Weights of a small GPT-style language model, trained from scratch on English Wikipedia.
Training: a variant of Muon for these matrices, 250M tokens, 10705 steps.
MLP neurons of a small language model. Each row is named by its layer, matrix (up: input weights) and neuron, and shows model dimensions 16-79. Each number is 128 + 32 x the weight over its row's rms, rounded and kept within 0 to 255.
Before each neuron's rows, "fires on" lists the tokens most often at its 100 highest values on Wikipedia text that the model never trained on.

fires on: "\n", " E", " e"
L2.up553 [123  58 152 119 211 116  88 200  82 150 179 114 140 168 143 105 117 121 160 142 150 114 136 105 161  82 165 127 130  79 135 163 130 117 124 145 160 126  88 136 122 101  95 115  98 167 144 142 113 122  90  48 127 175 190 176  99  79  53 123 138 128 111 133]

fires on: " ", "-", " M", "–", "/", " H"
L4.up410 [107 123  72 138 172 102  81 107 139 109 136 196  99 116 163 129 136 110 128 127  82 106 152 108 103 135 131 169 108 130 135  85 173 132 114 156  89 115 105  92 155 190 160 120 162  92 130 148 120 120 147 120 137 170 131 120 125 111 128 106 142 162 118 179]

fires on: "ed", "ks", "ail", "ced", "ary", " km"
L2.up452 [142 138 109 168 128 142 113 142 175 129  78 118  85 121 181 111 107 116  91 106 107 136 158 103 140 148 132 133 148 154 120  87 163 200  96 169  84 214 129 121 145 155 119 117  82 143 135 115 147  87 143 185  83 119 125 105 109 137 143 148 162  72 128 112]

fires on: " b", "mp", "emb", " r"
L4.up8 [201 127 159 141  71  88 138 232 159 156 122 160 136 177 139 148 169 173 176 207  99 105 149 150  83 155 103 117 152 103  64 203 150 121 142 198 115  83 126 151  65  82  95  90 146 111 142 134 134 155 133  74 178 130 166  85 106 116  91 113 100 117 106 102]

fires on: "ad", "ud"
L2.up746 [143 142  86  63 124 138 184 167 162 101 156 105 120 187  73 124  81 103 128 115  56 128 137 130 136 135 125  99 145  99 116 102 146 143  98 132 132 173 111  91 120  71 152 144 106 162 133 117 193 167 151  94 164 125 140 116 103 115  82 167 186 139 160 200]

fires on: " comp", " cl", " en", " con", " ac", " elect"
L2.up823 [104 155 143 141 141 191 104 131 117 137  95 168 122 147  93 150 182 138 136 160  70 130 155 116 125 149 169 173 127 164 106 140 129 153 181 125 130 126 149 142 106 139  94 181 175 117 162 214 156 139 144  86 112 157 173  95 160  81 109 150  75  71 145 146]

fires on: " em", "ol", " gu", " prom", " me", "ruct"
L4.up244 [111 161  90 151 143 132  99 158  62 114 135  96 132 151 155 109 153 135  87  36 118  98 118 110 168 161 137 128  82 145 122  81 104  81 130 112 142 176 142  94 124  22 182 105 126 109  94 127  68 114 111 180 119 119  96 145 117 128 158 131  99  34 151  95]

fires on: " U", "v", " dist", " disc", " sp", " dec"
L4.up321 [129 181 104 132 155 133 144  90 128 140 153 174 158 124 105 141 102 115 175 134 128 138 147 166  76 128 117 131 165  90  84 190 123 124 105 122 122 112 144 195 139 119  14  87 109 104 148  97 169  89 152 155 114 117 171 146 113 168 116 178  73 112  98 150]

fires on: "ir", "au", "are", " ar", "ior", "og"
L4.up637 [169  99 108  93  63  82 167 104 112 112  85  68 123  82 133 102 120 171 128 123 171 165 188  82 109 148 168  94 154 104 148 105  66 114 137  99 169 175 143  43 187 161 143 222 116 171 104 148 174 145  73 106 132 114 151 118 168 157 111 155  97 100 126 116]

fires on: "and", "t", "ir", "ot", "ong"
L4.up803 [ 95 139 173 163 116 145 169 156 152 134  97 143  93 165 127 133  93 116 144 163 182 174 153  32  72  88 120 153 112 177 108 157 195 107 125 154 135 155 131 148 156 170 147  96 145 122 119 146 136 132 156 136 128 145 124 152 148 132  99 124 127 162 143 141]

fires on: " dec", " bec", "enc", "es", "cc"
L4.up363 [162 150 128 146 139 167   9 106 144 176 110 108 147 107 132 119 174 120 116 108  95 122 132 105 129 143 171 204 113  97  93 103 166 121  90 102 113  74 117 151 116 106  51 104 142 161 148 138 100 110 160  51 103 153 125 101  96 121 167 143 107 122 172  82]

fires on: "\n"
L2.up167 [114  95 152 101 140 173 140 133  91 166 158 112 188  88 137 111 148 133 144 116 145 107 150 149 105 113 136 140 113 104  86 159 108  82 199 168 126 101  71 117  93 107 118 122  99 145 109 116 147 144 113  66 123 186  92 157 144 146  54 135 111 113  77 105]

fires on: "ine", "ue", "ime", "ie", "que"
L2.up213 [123 118 165 121 125 119 121 152 133 151 143  93  59  95  83 163 121 138 145  71 188 156 128 130 125 156 145 141 127 170 124 172 132 110 103 109 117  76 139  94 126 125 149 131  78 144 190 117 149 124  99  64  80 135  49 127 133  80 176 136  87  88  95 122]

fires on: "-", " Pol", " pol", " In", " Gu", "onom"
L4.up101 [115 142 130 155 150 122  76 165  68 120 121 170 134 168 122 127 136 136 128 170 132 130 145 214 151 102 129 160 129 134 100  82 140 186 145 157  99 139 121 142 153  83 173 167 145 113 132 136 126  86 101 159 143 161  91 102 145 138 142 187  86 126 168 138]

fires on: "ra", " gu", " Gu"
L2.up179 [153 158 174 162 160 147  93 133  99 143 190 142  83 173 131 149 183 182  86 124 194 133 112 144 167  98  67 133  97 172 109 112  87 142 120 128 162 149 149 126 126  74 134 161 107 111 126 155 114 164  90 185 165  93 106 134 220 153  64 171 129 100 171  97]

fires on: "p"
L2.up73 [199  97 142 133 177 109 120  97 106 185 167 153  93 173 140 152  96 170 140 182 142  59 128 100 158 167 133  84 178 134 178 118 137 129  58 124 102 154  79 107 130 129 151 139  98 121 132 150 179 175  63  96 162 129  93  99 150 119  97 105  74 134 163 119]

fires on: "pis", " sim", "very", " dif", " =="
L2.up306 [151 122 124 169 174 148 123 104 168 169 133 157 127 129  93 127 132 107  87 118 141  99  84 175 137  97  94   7 125 127 166 105 134 120 150 123  71 111 133 154 157 150 115  86 169 153  76  99 127  41 157 130 144  77 163 116 163 129 144 175  84 169 151 147]

fires on: " can", "\n", " may", "ver", " do"
L2.up378 [145 137 160  76 183 184  77 153  97 154 154 128 144  91 129 122 157 110 111 157 147  99 117  83 147 102 157 106  61  77  67 136  99 115 164 198 154 122 104  88 151 120  93 127 114 139 116 121 147 132 100  90 159 111 166 141  77 123 138 159 149 144 131 145]

fires on: "od", "av", "ad"
L2.up651 [107 135  83 125 155 124 157 138 136 113 134 151 169 145 100 127 177 112  84 126 129 133 131  90 127 198 108 143 123 159 119 138 151 156 121 145 126  74 123 126 188  82 101 146  74 137  88 123 132 178 131 101 116 116 129 178 115 110 111 126 158 135 172 162]

fires on: " f", "ri"
L2.up493 [169 145 131 153 122 181 124  46 106 114 122 124 119 109  97 167 164 181 111 150  94 108 160 125 140 120 120 157  98 149 123 150  82 132  89 175 155 173 184  85 137 125  88 139 157 124 152 137  99 127  97  85 173 111 134 174 132  83 140 130 134  70  91 140]

fires on: " d", " Re", " cl", "mp", "oci", " comp"
L4.up355 [134 167 141  88 122 161 145 135 152 162 121 139  83 118 126  78 137 132 143 150  62  80 132 111 136 142 109 134 133  93  53 172 153 201 159 160  82 166  86  88 136 117  96 122  81 116 150 166 110 106 114 128 135 147 177 122 180 112 132 158 143 129 168 150]

fires on: ",", "od", "os", ".", " |", "-"
L4.up411 [146  72  93 122 167 149  74 148 178 102 127 168 181 114  62 149  95 136 150 107 103 111 139 101  87 170 113  44 161 177 119 119 154 167 119 114 133 128 106 183 151  87 126 112 158 109 114 122 115  99 123 142  27 139 113  60 153 115 125 144  92 132 104  92]

fires on: " by", " R", " G", " On", " F", " T"
L2.up559 [139 123 192 101 135  98 138 110  96 151 180 149 157 143 156  96 149 113 106 172 102 121 131 129 126 118 157 158  78 122 159 142 147 154 187 167 111 148 193 100 128  88 147 133 139 105 141 115 136 140 119 131 164 137 123 188 175  99 114 108  36  91 165 131]

fires on: "ock", " record", " album", " mark", " song"
L2.up917 [ 97  92 147 119 206 148 136 133  93 137 122 160 164  24 147 101  86 165 139 137 121 130 167 141 133 122 106 131 150 114  73  76 160 141 156 162  99 167 136 108 113 130 150 117  72 160 175 123 157 170 150  82 166  81  80 148 134 140 129 141 123 173 169 178]

fires on: "ree", " high", " High", " most", "ot"
L2.up365 [149 111  46 191 138 153 128 124  89  79 190 154 112  75 138 143 155 129 122 134 146  59 155 103 153 213 131 130 141 185 149 146 162 145 101 211 158 161 128  78 112 156 116 182  71 136 110 138 168 188  70  83 180 152 115 100 149 144 156  85 119 192 146 126]

fires on: "id", "ut", "ound", "in", " club"
L2.up112 [144 124 114  73 159 125  70 175 128 170  81 158 112 199 149 134 156 128 117 119 138  68 159 107 113 102 132 138 125 113 108 145 118 108 148 125 143 150  71 170 155 119 109 134  95  89 133 180 182 213 115 108 149  90 124 139 153 106  78 115 178 143 105 140]

fires on: " b", " B"
L2.up432 [180 117 139 123 116  93  74 175 118 149 139 145  65 154 154 110 160 164 120 124 127  77 116 168 107 174 136 162 126 133  59 161 146  78 130 154 148  99 114 144 107  98 129 112 139 132 124 108 163 153 119 110 169 140 141 161 143 144  89 111 129  68  97 129]

fires on: "te", "á", "ton", "na", "ale", "ä"
L2.up249 [ 99 134 145 143 114  97 158 139 191  85 142 111  92 137  79 123 137 127  85 104 127 120 185 105 124 113 136 130 136 155  86  61 134  83 148 181 104  82 113 140 153  92  95  98 124 134 137  98  97 103 191 158  67 150  92 122 146 111  89  89 100  98 196 181]

fires on: " an", "é", " '", "\\"
L2.up165 [107 118 103  67  79 137  93 144 145 157 157 124  93 105  75 111 166 107  42 145  80 162 129 189  96 134 158 162  98 137 126 164 143 102 106 152 164 123 121 162 152 145 145 124 142 165 187 124 145 177 135 110 130 121  95 183 148 131  41 122 134 146  92  50]

fires on: " col", " dep", "igh", "av", " res", "eal"
L2.up895 [162 116  78  92 134 149 136 154 156  81 121 152 140 133  85  92 178 165  92 116 131 123 156 101 146 209  58 152 130  72 187 152 113 133 181 162 174 104  92 183 188 128 118  81 139 134 140  72 169 155 109 151  93 151 103 144 161 106 177 121 151  71 128 128]

fires on: " sim", " dif", " we", " det", "ze", " resp"
L2.up705 [129 132 128 109 182 157 165  94 133 133  88 125 147 179 123 119  87 111 104 147 160  99 147 161 113 164  95  85 116 132 130 138  95 127 106  96  56 171 128 148 191 118 149 114 110 145 120  95 143 149 115 105  88 131 131 166 199 106 155 162 100  87 170 177]

fires on: "ik", "uk"
L2.up561 [145 126 141 118 135 183 158 129 158 122  74 112 145 109 157 122 114 110 135 124 139  55  92 115 178 110 120 182 174 107 120 167 144 199 158 167 142 140 123 140 159 103 174 106 142 102 153 129 100 164 135 102 105 122  80 134 128 179 137  93 136  45 134 108]

fires on: "is", "os", "on", "ot", "iz", "ir"
L4.up6 [120  83 152 131  92 121 193 109 151 165 142 127 107 104 129 135 105 115 113 177 105 149 138 109 162 116 131 105 117 157 140 165 148 145 103 152 136 203 140 201 175  82 126 102 116 132 151 116 131 112 104  84 154 145 177  99 151 109  83 155 108 163 168 140]

fires on: "air", "ous", " high", " l", "row", " High"
L2.up256 [194 128  72  80 168 151  79 152 127 140 150 111 140 118 176 185 129 179 125 109 163 123  83 157 138 191 119 121 119 126 156  77 130  91 129 185 154  66 107 166 110 146 142 156  77 111 116 100 163 104  67 105 146 136 102 101 218 123 165 108 185 168 126 136]

fires on: "ro", "op", "om", "te", " class", " ind"
L4.up508 [170  85 127 121 176 161 111  96 180  87 129 145 127 111 126 162 154 112 140 144 119 133 209 144  81 117 166  81 142 104 216 124  81 132 119 127 129 152 105 157 169 127 160 100 158 113  94 131 126 106 173 133 173 142  71 145 127  97  90 120 105  80  93  87]

fires on: " re", "d", "ra", "ick", " add"
L4.up817 [100 117 157 121 132 194 107  86  85 132 123  82  89 126  95 188 146  98 163 101 153 113  93 114 162 129 136 156 104 172 115 150 120 127 112 134 152 186 124 132 104  96 140 135 107 137 114 115 143 131 144 114 148 113 144  98 141 126 105 149  74 123 111 105]

fires on: " |"
L4.up50 [169  58 139  79 102 158 129 136 206 114 149 114 137 159 115  83 144  82 171 138 186  99 118 145 153  98 111 129 148 152 148 166 193 143 106 106 116 107  62  93 139  60 111 121 145 110 146 124 184  69 165  78  84 170 165  98 170 105 123 136 144 142  71 137]

fires on: "ron", "ran", " Fran", "ra"
L2.up482 [192  64 148 153 139 128 107 123  75 115 180 127  54 153 143 159 154 127 138 143 130 158 129 103 119  69 145 170  89 128 109  96 113 111 155 106 151 202 115  96 167 150 135 107 158 128 109 139 137 124 160 134 109 161  98  61 190 159  89 197  77  57 159  86]